Part of a small language model's weights.
Size: 12 layers, width 256, 4 heads of 64, MLP 1024 GELU, vocabulary 8192, 13.8M parameters.
Architecture: learned positions, untied embeddings.
Training: 431M tokens, 6448 steps.
MLP neurons of a small language model. Each row is named by its layer, matrix (up: input weights) and neuron, and shows model dimensions 128-223. Each number is 200 + 30 x the weight over its row's rms, rounded and kept within 0 to 999.
Before each neuron's rows, "fires on" lists the tokens most often at its 100 highest values on Wikipedia text that the model never trained on. A number after a token or word is its count.

fires on: " member" 15, "er" 12, " coach" 11, "man" 9, "ist" 8, "r" 6
L4.up506,185,185,185,232,215,193,203,192,185,210,178,193,205,210,287,203,210,192,209,188,203,203,199,259,228,231,215,159,251,151,205,139,199,175,184,153,212,213,175,217,209,196,257,213,260,189,221,199,204,178,240,206,173,166,230,194,208,230,153,207,178,184,236,150,215,155,218,214,217,244,201,214,131,220,151,215,239,222,195,143,227,231,167,236,148,198,182,188,194,193,278,170,205,174,240,146

fires on: " more" 26, " to" 8, " not" 7, "not" 6, " very" 5, "omm" 4
L4.up573,224,221,238,223,219,260,218,187,165,177,193,224,161,177,195,228,268,211,181,209,207,138,176,223,181,234,209,202,139,180,165,251,192,176,202,156,159,202,175,255,169,164,231,211,243,186,227,224,177,242,145,217,173,219,160,173,188,187,181,170,197,170,163,187,217,169,210,177,268,161,206,203,165,227,219,144,171,228,218,168,189,175,206,239,195,199,203,181,218,118,177,211,215,257,210,204

fires on: "d" 27, "da" 13, "r" 13, "s" 9, "go" 8, "ly" 7
L3.up589,231,192,215,156,243,220,135,220,160,228,159,152,227,190,231,130,194,165,194,186,252,214,181,193,203,161,153,274,188,221,260,240,213,206,171,168,183,198,167,219,190,222,178,217,161,165,146,149,211,213,269,172,233,199,201,133,206,238,220,213,189,158,215,252,194,188,176,154,227,219,205,208,201,163,239,229,230,217,160,208,180,194,218,192,192,259,235,206,231,210,198,170,248,234,203,157

fires on: "." 23, "t" 17, "c" 11, "g" 11
L5.up580,230,162,203,221,160,228,244,225,212,106,196,207,190,235,218,181,170,203,178,185,161,230,168,210,156,240,180,254,186,210,173,210,135,233,239,207,192,226,186,142,209,243,204,187,221,184,177,256,201,230,210,235,252,254,185,170,247,172,230,218,215,206,239,195,176,187,155,211,175,211,231,168,201,210,200,207,193,158,196,221,190,187,214,235,191,178,215,203,232,159,207,196,184,251,190,215

fires on: " to" 37, " not" 7, "ly" 6, " of" 6, " by" 5
L6.up388,212,223,198,214,226,246,245,183,201,184,233,182,173,141,150,198,238,182,198,223,257,160,229,200,189,223,177,188,193,232,205,234,202,201,190,183,176,183,169,207,164,144,183,156,190,204,227,215,227,227,171,232,208,249,155,196,251,225,181,179,210,161,167,226,198,211,155,231,179,220,262,225,205,164,208,197,210,188,189,200,200,200,196,176,195,174,182,185,204,200,198,188,237,227,177,247

fires on: "'" 31, " with" 18, " /" 13, " an" 5, " a" 4
L3.up356,246,261,183,151,119,156,212,176,175,209,225,257,221,197,195,212,205,195,175,191,179,193,246,215,243,150,203,188,202,184,131,209,213,196,130,157,195,200,207,187,223,207,212,214,191,156,220,227,199,175,163,192,203,226,217,166,175,200,189,190,266,232,207,201,181,189,217,248,184,174,237,203,194,206,202,201,185,183,140,229,165,227,198,243,217,207,208,154,188,176,229,222,195,189,206,146

fires on: "er" 21, "ist" 11, "ity" 5, "ual" 5, "r" 5, "up" 4
L5.up945,241,231,151,268,167,214,253,196,238,221,127,198,168,193,261,212,234,195,184,175,162,236,163,185,215,157,201,174,196,173,199,188,233,164,155,223,194,182,194,191,169,176,245,187,270,225,199,200,246,191,210,218,210,208,243,221,205,205,205,166,167,161,217,138,210,207,164,151,224,188,212,231,189,211,202,162,201,203,175,157,191,181,198,215,201,184,216,211,145,201,234,210,177,223,246,185

fires on: " or" 18, " du" 14, " two" 10, "pr" 5, " Early" 4
L5.up840,206,186,188,192,225,238,159,209,147,206,183,213,194,226,222,236,169,230,233,155,187,138,180,198,198,201,187,233,255,168,204,203,120,232,238,188,172,201,179,171,165,190,245,147,247,209,219,183,186,139,151,208,203,216,208,199,173,178,187,194,208,179,220,179,259,179,226,211,152,199,179,185,239,209,185,192,169,132,228,198,172,172,157,161,209,244,195,199,249,180,233,182,183,195,172,228

fires on: "ly" 26, "s" 12, " He" 7, "e" 4, "ry" 4, " which" 4
L8.up774,253,216,213,178,153,236,216,202,158,231,185,248,172,214,222,254,182,190,143,151,213,145,260,158,220,186,164,211,171,203,192,213,182,227,161,205,184,186,215,200,234,203,244,223,213,224,235,185,244,196,231,224,236,177,161,191,221,186,270,203,192,218,235,191,257,187,248,201,201,173,159,195,208,215,198,206,231,173,189,166,198,178,207,177,233,200,213,207,216,143,230,154,224,179,218,250

fires on: "all" 28, "ip" 7, "int" 6, "im" 5, "d" 5, "ree" 4
L6.up549,230,220,240,164,263,180,215,179,183,184,186,191,211,183,216,205,200,197,201,181,260,200,206,230,219,204,214,204,105,206,174,197,219,176,225,220,158,168,229,218,202,240,208,264,282,174,256,168,217,207,190,217,192,222,199,159,213,204,236,213,207,215,160,156,152,205,207,216,247,227,221,246,197,235,176,197,199,197,203,198,154,167,209,193,170,209,259,114,192,214,185,210,194,190,228,187

fires on: " footballer" 18, " is" 13, " politician" 10, "ologist" 10, "ist" 5, "er" 4
L5.up666,194,139,117,244,135,166,216,199,203,221,214,227,239,231,274,192,247,219,233,231,186,207,200,224,232,195,147,176,193,199,183,146,191,259,188,240,154,202,192,171,168,198,192,217,212,217,202,191,200,246,216,241,231,202,238,160,219,204,199,175,210,199,243,192,194,227,180,289,242,179,162,218,174,174,173,171,217,221,210,146,215,174,98,260,186,185,210,218,205,232,227,198,203,226,206,195

fires on: "  " 21, " with" 19, " for" 16, " /" 13, " +" 6, "°" 4
L3.up933,248,224,174,158,186,177,236,212,185,218,223,191,188,198,205,209,234,240,220,179,212,216,197,250,193,202,179,130,183,186,196,240,203,223,188,154,177,175,203,219,190,249,185,248,183,197,197,144,187,184,200,199,270,225,184,201,207,202,241,204,170,245,186,243,189,178,223,219,263,194,260,204,190,184,226,201,217,228,168,202,157,171,204,230,222,199,231,161,167,159,139,100,200,185,225,172

fires on: " and" 25, " is" 10, " of" 9, " was" 7, " co" 5, " to" 4
L6.up122,201,214,196,175,159,215,213,207,185,207,228,202,221,242,237,207,181,221,237,208,231,239,185,188,225,172,212,220,175,192,216,196,171,230,174,161,198,214,161,226,254,232,245,162,195,198,177,209,164,241,201,193,215,171,202,132,142,213,174,195,222,183,218,166,186,202,192,235,191,169,215,225,200,170,193,225,188,194,206,166,247,233,196,140,179,220,181,195,222,230,222,131,187,234,203,202

fires on: " place" 25, " to" 16, " m" 9, "s" 7
L4.up416,213,152,224,242,149,243,190,174,154,211,165,199,232,186,184,243,243,190,217,242,201,198,204,208,220,154,235,154,181,196,238,210,232,157,205,100,170,175,224,201,239,191,224,202,191,185,207,176,170,164,216,154,174,185,175,238,185,172,218,182,159,190,167,208,229,240,199,224,193,216,197,221,173,216,204,219,170,162,189,235,218,193,244,158,202,253,147,235,250,241,172,189,196,236,198,164

fires on: " or" 45, " du" 8, " and" 6, " sur" 5, "ru" 4, "tt" 4
L6.up39,186,166,217,198,172,226,203,206,165,184,201,182,167,228,175,236,221,151,204,219,178,186,192,163,187,182,148,212,244,188,165,184,194,267,217,153,179,233,170,166,196,175,214,149,193,214,188,259,219,190,213,196,199,225,185,205,243,205,207,178,243,187,268,203,221,209,257,206,154,210,178,199,246,183,205,199,213,246,225,221,184,172,211,148,239,191,197,229,139,157,176,130,194,237,155,198

fires on: "." 23, "=" 21, " expl" 6, " announced" 6
L8.up332,249,175,187,251,194,178,216,195,168,278,213,197,185,239,239,233,209,162,194,216,178,178,193,213,187,252,204,271,148,173,223,198,178,218,204,211,214,215,197,232,183,185,196,260,166,165,213,150,170,114,167,162,193,208,215,193,251,178,189,195,219,185,230,196,147,239,215,179,207,245,215,178,240,194,225,195,186,215,207,204,172,218,225,215,188,170,221,195,200,192,197,239,213,158,185,230

fires on: " at" 17, " by" 12, " as" 11, " of" 11, " number" 7
L8.up514,174,206,186,217,233,184,214,182,183,201,215,236,196,164,229,247,207,187,266,204,193,198,203,149,197,232,185,178,174,297,239,203,156,230,224,184,205,218,127,188,180,162,186,214,212,175,229,222,226,231,139,238,227,184,178,181,227,181,163,226,194,202,217,208,217,156,173,199,243,245,207,228,183,220,241,185,219,222,192,201,175,194,215,214,245,186,218,166,165,170,239,172,280,235,209,203

fires on: " cons" 22, " (" 10, " rel" 9, " Cons" 8, " subs" 4, " Pres" 4
L6.up553,227,207,233,223,205,222,189,190,240,188,162,188,235,195,194,217,231,203,174,220,205,174,185,203,158,171,166,162,163,196,164,217,142,217,221,216,190,173,180,248,222,184,172,222,219,152,172,174,251,209,199,227,228,217,199,238,159,150,199,212,215,197,175,229,147,216,173,209,244,189,240,144,218,241,229,275,191,189,180,266,199,202,224,170,257,150,237,166,189,200,198,232,211,176,214,175

fires on: "|" 20, " Ne" 8, " Se" 8, " Fa" 6, " Ca" 5, " Fe" 4
L8.up654,181,166,180,218,181,224,229,215,231,170,248,205,258,210,233,195,226,212,237,152,244,182,218,208,206,144,210,209,257,261,193,237,179,230,232,202,216,189,201,230,218,213,226,183,202,207,221,209,199,217,240,239,170,185,224,168,181,203,212,207,236,201,212,249,243,151,188,206,172,185,224,181,204,183,165,166,200,237,232,175,240,168,163,194,124,222,191,200,140,220,235,194,178,201,210,196

fires on: "." 100
L4.up2,153,164,232,202,187,226,208,196,185,242,185,239,251,246,204,228,199,186,229,206,190,180,200,186,160,216,168,203,141,163,220,192,196,253,193,215,243,231,191,153,200,191,229,163,175,187,134,186,158,199,199,178,211,195,202,223,203,191,240,163,218,137,200,205,161,208,220,195,173,205,206,168,175,182,165,175,174,196,140,195,163,239,192,230,137,163,246,237,239,161,199,223,217,202,217,187

fires on: " a" 28, "s" 15, "nt" 8, " the" 6
L8.up905,190,229,193,229,194,204,189,268,197,209,228,170,232,156,204,248,224,244,171,225,240,205,195,207,174,246,210,216,159,213,206,198,233,199,223,162,228,196,190,185,214,230,192,188,251,238,180,95,176,219,223,223,208,192,255,214,178,171,169,220,180,195,196,218,174,149,184,250,264,155,208,176,170,184,159,170,165,183,225,217,152,181,178,232,214,219,234,237,182,185,220,221,221,250,200,208

fires on: " \"" 29, "=" 20, " (" 15, "," 9, ":" 8, "ingu" 5
L3.up501,247,225,212,189,178,169,189,142,224,170,200,251,165,191,218,224,154,168,168,224,182,197,196,121,190,200,192,175,173,261,223,217,210,213,162,146,197,260,181,161,138,245,172,194,187,182,205,203,174,138,220,198,168,159,208,174,185,194,180,234,206,141,207,224,184,182,153,210,178,190,173,197,199,196,241,278,217,218,179,218,212,188,167,162,185,156,230,185,213,176,174,249,264,212,195,194

fires on: "ed" 31, "d" 12, "ly" 5, "usc" 5, "rd" 4, "ser" 4
L4.up387,167,216,225,163,198,202,212,193,216,179,169,224,237,222,174,140,192,241,211,219,218,201,217,221,201,189,180,243,183,222,189,231,266,188,214,185,240,240,237,194,267,191,209,190,201,160,176,192,217,208,184,205,213,224,216,184,197,250,218,189,200,166,165,233,226,155,146,160,164,157,243,199,190,153,227,179,205,219,206,224,224,207,181,230,195,186,180,206,187,164,182,135,222,212,207,212

fires on: "s" 44, "z" 8, "t" 5
L3.up67,183,169,179,228,173,237,220,177,197,225,245,155,198,209,223,253,204,208,213,168,190,254,169,191,165,198,199,212,184,228,180,212,170,174,213,181,184,174,161,220,166,263,219,211,262,247,188,186,194,237,231,309,212,192,199,216,224,179,146,220,181,192,140,178,235,210,173,212,231,196,229,198,195,177,168,225,206,234,142,201,186,177,207,194,188,222,235,189,238,173,225,164,187,203,214,207

fires on: "." 16, "'" 14, " in" 13, "ti" 8
L8.up813,215,164,190,172,180,264,213,198,181,174,182,261,199,213,176,267,203,169,222,241,200,196,212,214,191,207,153,223,158,246,152,177,172,174,168,177,227,214,205,181,212,218,226,177,167,138,154,214,212,152,211,210,211,235,152,214,216,165,246,149,207,221,198,181,219,188,223,196,194,276,165,191,205,171,208,192,145,166,137,210,121,158,237,211,143,196,145,243,150,189,187,259,153,200,188,174

fires on: "s" 52, " acc" 5, " back" 4, " co" 4
L6.up270,178,166,138,249,254,188,193,157,186,180,225,209,188,228,221,246,227,228,197,164,211,239,185,176,211,199,197,213,213,237,246,179,207,207,183,214,229,228,184,172,203,187,189,193,237,182,211,135,243,208,212,248,210,162,215,204,203,220,202,221,190,226,232,207,189,207,212,211,237,237,195,226,191,211,256,185,190,150,131,202,195,213,223,203,193,182,194,248,205,192,214,149,211,168,213,197

fires on: "=" 44, "ed" 15, "  " 9, " to" 6, "," 4
L6.up1010,214,216,201,270,180,215,209,215,214,169,227,242,191,136,170,204,220,188,166,169,199,210,204,156,192,203,205,175,178,213,231,197,170,218,220,180,219,186,158,220,201,212,206,211,202,219,191,223,242,200,286,160,167,194,228,190,237,151,193,195,190,173,219,219,216,178,188,168,180,217,241,195,187,207,147,239,147,199,226,186,195,242,194,185,188,169,234,155,179,202,178,174,225,203,172,209

fires on: " of" 24, " to" 10, " US" 5, "rio" 5, "w" 4, " as" 4
L4.up431,198,220,214,174,143,188,183,210,206,193,219,228,176,157,217,165,207,227,235,172,216,129,204,232,209,199,207,212,210,179,159,179,248,262,242,147,216,280,155,235,264,164,199,213,218,277,226,163,239,242,224,171,197,142,202,105,188,190,185,205,227,229,234,208,207,204,166,239,222,237,208,209,230,161,208,234,199,205,198,190,211,172,172,189,218,167,194,163,270,187,228,135,191,174,181,199